config.yaml
n_layer: 11
d_model: 512
n_head: 8
n_kv_head: 8
head_dim: 64
d_mlp: 1344
vocab_size: 16384
activation: "geglu"
norm: "rmsnorm"
norm_place: "peri"
norm_eps: 1e-05
positions: "rope"
rope_base: 10000.0
rope_fraction: 1.0
qk_norm: false
attn_scale: 0.125
bias: "none"
tie_embeddings: true
parallel_block: false
extras: ["capped logits"]
init: "normal"
init_std_qkv: 0.0213
init_std_o: 0.00454
init_std_up: 0.0213
init_std_down: 0.0028
optimizer: "adamw"
lr: 0.000813
beta1: 0.9
beta2: 0.99
weight_decay: 0.29
lr_head: 0.00562
grad_clip: 1.0
warmup_steps: 463
schedule: "wsd"
decay_fraction: 0.651
decay_shape: "linear"
final_lr_fraction: 0.0
batch_tokens: [65536, 131072, 262144]
seq_len: 768
doc_mask: true
train_tokens: 868600000
steps: 6352
dataset: "wikipedia_en"
MLP neurons of a small language model. Each row is named by its layer, matrix (gate and up: input weights; down: output weights) and neuron, and shows model dimensions 240-431. Each number is 128 + 32 x the weight over its row's rms, rounded and kept within 0 to 255. Numbers have three digits each. A neuron's up and down rows have the sign that makes its largest values positive.
Before each neuron's rows, "raises" lists the tokens whose logits its output raises most directly, leaving later layers aside.

raises: " times", " Early", " late", "Early", " Late"
L8.gate1284:087108131091162132134137095129145148173105154145118081082104118120163138108135100069118146136075167108158144140180139150116149150155142163143132132097154125182121154147177127093119171189089135118102120059166109101132151096107165131097163087126137118175101197108112127112181154142161104119140146148160135103117202110111135165143061139123139084062102101109163160123091119101099118194151112170188146106068116052170098087105090069165177124076098155112108092148115105119118113088050175199112151117152111159129171126104190117126130055138133123122152149138142120111130089076129082160
L8.up1284:076095129091140091150095108173136106141155154079119167052155137121172182153101165074158095110152112151119149136151108145135097092085178116130096125156127105115076097114156125113106067155185109124121113181137061126122158116057123171114159108171130065109112125083095166165163108127063051122168152102149168136095143126192135100056098153162124118095124149117099135146119101139111155145118126110070144130088144144190167069147160104164117137116133104163124096095191142173096131157123169102095141122128099184114145085103139077183143149118113090145076196100124121156118138122134161117
L8.down1284:093114140126148118167106177140116115118137083093132142121137111124152098106089141099073131143109091143093219167154140194087127115154146154115152111129072105113133160095139114126163125121163167124129061148099153180077141160081154147156137066167080130090127138121098158140138129145131206083145129124118145163139160122103126114115105101089180114062099105150196168119129104070105095201127115175135118151141117112127129142078122060114140150080125147121111115163132136150133114094118098170125151135157111190139172092118115118170147094107135101141156153114166066098174176130120126099

raises: " PhD", " degree", " graduated", " campus", " Candidate"
L3.gate343:068135143155109129156130095096126066116143130143163125135082132166095130186095204127130144101115130180114126104127097094143169154113153168122087174146144171126155125106113099084116143085077101181102105130163125120118122175093117136128166152117129098125146170099139130178091111110134125141131182170148102114109155057151150147089106180162112101148096130116179158078073182105122101070129114130214112122133115126117118129148147096155171224123105082075157117097233089150132132120141141143110127134150124154116083177172115131138109156161141146115138156200114129153070113166132098138
L3.up343:134179140128165153138181140157137145153120131139151172117090119114166198113119173087169126132139127206153067159142092131131142135174110075090111159115168101170111105153126119209174123139189209158093136186133088120131116136153102119132157120113125129168113149178149108147141105200142128095041059128100082111097150083057133162095058071159117207167111153150118105125100164119177106193169147145057058212143167131107173120156105110158111161225111165150138161112160148185187131127157134148101071115084196176128041123094120145176093140173059169113127168110125138119125158136160129130
L3.down343:083119139140102075112150158108105144120169141103116183155097138124135116159147101098143150124103137151131126137106071129081149093192179130127093158140190144114160133135148097139101114115115187175169097196154099110108087168139097082084161126075107099082112101085169081144101092094143183172043117109084135121159130118155164077114075150109082116112144174123079154093097139134150126161157076125138144064104132116101114111155134097127162196170107104143124102141136157156081150103128079110102157124155122134144136145134112120122128083128090232048177154159178134127124128130115150176

raises: "ness", "ion", "ive", "iac", "ions"
L3.gate938:136150171131121183155088131117068162134121121154096200092177137117124130154101149184156111084079194112098181135097126102149172153155199115141108135067124135092130045146128104144128166127142145134194161078164103128107165166165108099171099146144112079186154136120124148115142168148111075150113156128143117096104171171121129185132159107114100155154155091121107083134095151104120130144145171100109110087146075102136125115144158099141184101096078117170110129093114163098131067149071117134129102144081081129168101110140179119058098064117156194082063136159154103076176188157121168105
L3.up938:122181118149083113102200171121099104078151150136103115088133115119157066124119131157140153136114120108117087120170173034144120086163133091132133122042097121139155124134221179201086182140133082187150176163128209075091117077123119138107123097092106147117171136111118131148100158146107109144139113133161129133140155090123156138089141143146136159123177137139075112133118150146137190125134128147117151133131085098184155182079120138116144162122189127124132109191070144178075102195103144168137128087114133115132141100114112153165096170137054150147117142138077093100116187191152133146
L3.down938:140092124118097145191092126115138114144158128088091155105087134168155142116161131114084142169123200129158176132127083116094220193088146185146105062158108139113045150084138165087116155124139110114121079093145088106163168177199149135119077156150130146168096144139099085091172147105073120184170117071105125141100159237155131126151146111111069158094122133148071160153197154094110104109153155087191143085091141150161114114178143090078162142127097133135122139106117136108165125126094106167132113126141095197097104084108182078088101083115109135110057114145148116145128148092086154126

raises: "-", " ", "s", "===", "=="
L8.gate466:164114148096142101085156099167088133163102153159173091113128123163077133095127120159136167097065085136092136130142122104096175100053129125173105107104165120157166137115105112129183058133145132130150124054167216115199159127180173124108127090090143191140124086151086078087087143156187134152158137150101118154120139070114154071095150103153054158116159093211111102114116123092118093129148137130148075134102154116130106102182142039172164129143084118137080110092129064146181096120088105073123103145164094161131079160121145161083120155105125044137103145124151137126168086041117128124
L8.up466:151111086114116125091176095140134180118119128130158120115086079162113105131145148149092161136122091083139165156133136101073130121120177126150144143110111133156147100234120131142110067157143124153149089083153139091184114107171199144109165158063122149115150071149126163081132118156156162158190126128134093112082138077119091074097130096185136185174126101181128091167132114105093148101137176159110087158156117095128074084189158080088169153163093111138097109089081161156147141129103098141132138144184124165153142125164099133128144199165154118117124140143129157144179174084109122128
L8.down466:180093125127132068142101116158118149115101164110190074099068152086123060137144084093104113113255105107189120091119150163152133162165143129074115176106077174151106116155134091155094083146132072075140091111107087118113121122197174123158106157108142134105153078176132131115115121116123137070217112185112210145072165136123073126111124087129167122211145173193122111168255148103113154146173120136090088169130137124088121148125159135108156094146102105055137189111091131135027110166091102151104120106138132105171144114116107182133146146151092133120118162176071135125108149071118107138

raises: " was", " appears", " is", " has", " emerged"
L8.gate1082:108067118150115163184123121129155118130164105136139070063102138126110130092125170149178193166076102120166131141142144144171133152095181114078078108151139033099125159162136106102121152151107095137127159097175151085098140111163150127143126085137179170114111102164136097155060150133109167108117163081066141144122091095187110085145113183102155083133148148158111096140099111105129160163135183109161099132071155051069105142136094117173164134097114129107069100187109114059143125189124196174142100105129168133162117182140088138078131119158133123132121155065142114126072086096152146135
L8.up1082:106133143152110084146113086139191117086104148162186105134147148188129092106154117155122124084111079076128073141158147153133111096122115158111157074132166130118127147144121136117052100137151145154121153115116154099147114129144105094173207118112220141121145130148022158100111145110135142089118070102129154112135098111135139090179089144080135079070167128090105229146124099099097135151076152129136187153149122165082113132170103153117135100096142119125118138139140139130149127132116128132170108134159143142155084120153134180141147091104126139195105150148140081150100126154150146098
L8.down1082:153146100083124085104153121112145114092122076136196115148091148156086116088102128145136123138176159094178151158099103130110098126087110161145127127053115123070142119088135107131150136201128140079117140099141145101146118143097114108145128161128149157168112196126113102164110139104125173099174141119114144129157101192126094041133195150124189130100189181126142103148081125121065103102136178186220135110061190122085160088081148102123128139137115153132141128102086112089143142160163108139146153167098100193124211148146132124148098173100119112120127176177090089129135115100127165113

raises: "D", "O", "H", "R", "G"
L8.gate915:126130154078107157131127148161057084170146127127111106084148116161074115066162138124136115083146141164186147117092101178080094180112085127121106125115171121121157078098134118122152140108132090134109099141158200148139193134138156159152177099161109173165085158135120102128080150082146081096133156115131096186130168072217158084089103173110141106164114075132105134095105170117088095123150201117174207109090166101110125121107090094120174122128156144168117102121117104149150136111133190097093112122161133112111110162143110113170102124109121113141081149146163060128066116151138104172
L8.up915:091147141100099107122143153153117120147094123085105131127142107121124157127108191146098129170167131146107114119101091142076120188160148124177124123109144095134125150153116151106164169111104097166058128126117171136146144189146170172108135110131063096059147192173087163111116171125105111125133119107123111134125091108174154158128118139123188089164113096118158188109113157102168168139164157115157191129041128166130170094127067139052120118119109172138157124139137114123142069051141107128141060131151133125131157189108158086201085101158089125123129138173162113130096141154151128105
L8.down915:123174156138121148082114106163123094145122139109147160122120137116132176138125142100071098121255135128118133092174176125128148109104145136085130193085077097099129127102130140111145134144127082123101150108121136209135131164153121141107138137089116100150145126163105150150117224148145162159156189130106148129121090159152113123106130149091178119140090119162124172143255155101180189140178135093127125158101139099140111121110080144082116170154146128108104146156121144142080144141142108142181125161183152138129169114163166124156146188091130121162133083123160133135169145137150105102

raises: " favor", " make", " teach", " give", " fight"
L3.gate575:134186112083140153136105089109116132077129127144099109106119179092149098125196146110133153168115154146125131088154116199109162108133187160157104107123135051095120139122105154097102120120108090131145161162116136131136177109147119122074130089140176094145125113164101160106086108180170069076154126177132116136112090172112119125151163100146125119091100133156133131168099105087058130096114109111075135185146129139133070163127130127167147099101099139132124121073155198124130175056124146147164090131143132176095062069089126148116139071126139154145150155132103088181136087106138115186
L3.up575:109095137110103075162165060150120099100121045131111131092087128154118147087132127147162064135142149123158149146147132147079131248124153125112117105140140122111136164089125088161190083125110161064134116081110141115115084136129120196133129144153110135113143168137153117137183160056147123140158113098157050213164162168101131173115098122113145112137140189126153155093115213087145137088093099155122157115107125153134123153149094138123105184127115115084143115128110155165146149078147082164090163121110108135096109178160159111085127155135147144132121157126197203095138143118135146088
L3.down575:116120116066134078150088118139093157207110135133102058109116126148169178097153130165111155089078079102108086113158130087151149205170165096135135095183089128125137154131135109104143221115071105118117108116105105156063084149113181217090153133135139172112170162183075092159159086137127113159090156166119118133141069166125144080118147128154155144165145183134179185117139107112140118102151156188137153041115138095100083140100121101127143122150193130138123170080111075191162125156117193097174149129127138167176176136149145150138160144099113059138096148114115136145081147150109135112

raises: " +", " −", " ", " .", " New"
L8.gate614:131093121189101155125141093152127107153133194081115136106138106149194124126111140085175108120053144119164187145087132127080131128113124117173127144155167152148114184177143110084071163158158069147113143122200107154154136121108135181091156154114151167110062058144118161160063197189137111103158118106137155073136134118187111114180123114089095161114141200127124160105065132084115119175111142063112117127107095129129116121129156189149114109120086097167132114095162134058147132152128102144121179118070091146147144143126141196169119075094047066196110226171119124107072082194088091183
L8.up614:061125212181131172154118080150145071114115146092161094110136158054146153098117116147151120109143099111125070107172154103158135115097145157120105123123097162077103154137157112045107120093105130097089117152123129195107174124071151121091171132081083119162137084162133161106115104128147187084117135110143172142150096158154072153127102126035087084147098157116161127101094135119110076173054139090055134087086164128115095149118158111104113179145177081090130121075149132059140072143119105149164155134133116106135125123103129090145121122163119108124091156106119141124105115127125098068
L8.down614:112118138166107122167175140148107108207083158082138109128099144061154116116112113127088122151096095107151113142108151109159118168131132107180143089082128118123135161149129091088098132091112116136156106108130146090159173081218138115103113117066159167166149110164109136130164131126099112169102155160141156075133147105148087117156125095131123066085102127122127133164209109081094114063102158138101164121121169079111118143149148102080101114094170101066084104090086141138103126105116103127152173159107128160108175159118168111096139165137128101091092149144140130114048168111088052097

raises: " ", "ش", "ς", "ی", "ت"
L8.gate164:088117145086116099153151114120099118142143179208136122160119128112102108148175111102136198186149178143086083056163134109144123213107118123096113158145122154112086105114159087171134167114140101159100115150123055153139182076155150149148122112142090110155077122138093101115124170177145135100179151057137090104136096146166138098168060106083117149162058134190129111116097130119130100136135137106164107114154161130126152081131132092105151125186087158167137097090151148075089131129059152083153155092102113110122122097144121159103095098160124079090122103145124145107045143107153145092
L8.up164:083068146118144096116134154153064091156127152124176081199170174136150033185165162037114214142132198147173121138163133071152178103134142138157114136117139109156139157133170120133164157162129107125094082120106072081069196160100118160181136106165142175148076103153153090123088179171132110075136143078193135070071161163159102155137072130139115183153103151130130110119097137090162114111141141042074159118188142073159116136148124146114124147123158165131173127133135175126103131237153121140183094160100099140097113111106200126116089120142125143118071152144133110112088115057088191133
L8.down164:116101119101129109170155115140107096139097150090165065120124081158128050225187139038133153151255115165137129165154105125091107152131111112113094163127124111129112151044132047116163123141106133141105127112138087042131140163111111126136125135115135176170128131098108142217109139141164153126207079085174139068167161087146143116152154145120191117153106160175137114137224131149129088127104106100140135107152128116139142075078142130124126162236112111149117128139135101104011149136136097110159107114080123129126144145114154108089129114109123119134149093146139145155059172048166158144

raises: " Philippines", " Canada", " Soviet", " Australia", " Sweden"
L8.gate217:091143111111144145149163106150139088146117148151101156119110085154192083097079118108174209155037196153142153174133146112101103181120088106110211125147177136133147170140095115161150101125097142152116094122160098093089164128160103102155093127134117188145115096193071142172066097135158088111103124081121163103082132058178056100156121157084130137129132139090145138075112125067174124110150111123105177082179104136106113048092135070107139072122137185108111090161144088168173143101094177165115077120098123119103149085143130129182106105103142137135106145170203107135167112131157112121
L8.up217:119117125124172115163109060167092077081163135137103097106164184129140117087160195116052102064094137143094081076129105095116129098093098137148144096087113119183116116132103159119140118133124087149168183115167103100102148118077114129112144105121205134138084129160106129069112115095140116184117135070155121084067150114180145136115213117149165163087120103163113102104111089114176135135125113138090140198139129177126102153142089117140114131104117177144104102086113102071152114090093174128099086158115130124087135109117150088086141082176119133159125149103113126087160133092096101144
L8.down217:088126124178116135116095124155116140084099147154104148130126182126153122122079148135108139147152161109101137118153197131107133136090198129087142096123131075080156161155087134064147143133191137154111140112226183151149171155119112136100131115143111109140149124067094122080087143060142122160116157124136117187137126152114098123150133057177086158066164144117115094115178097139166196131116104124095075165136135125107139137137099150135125089139133146134112107132124090117106116047126138116110183107138121112130128143184114128158137161179109174111088106138153128180139100128142156162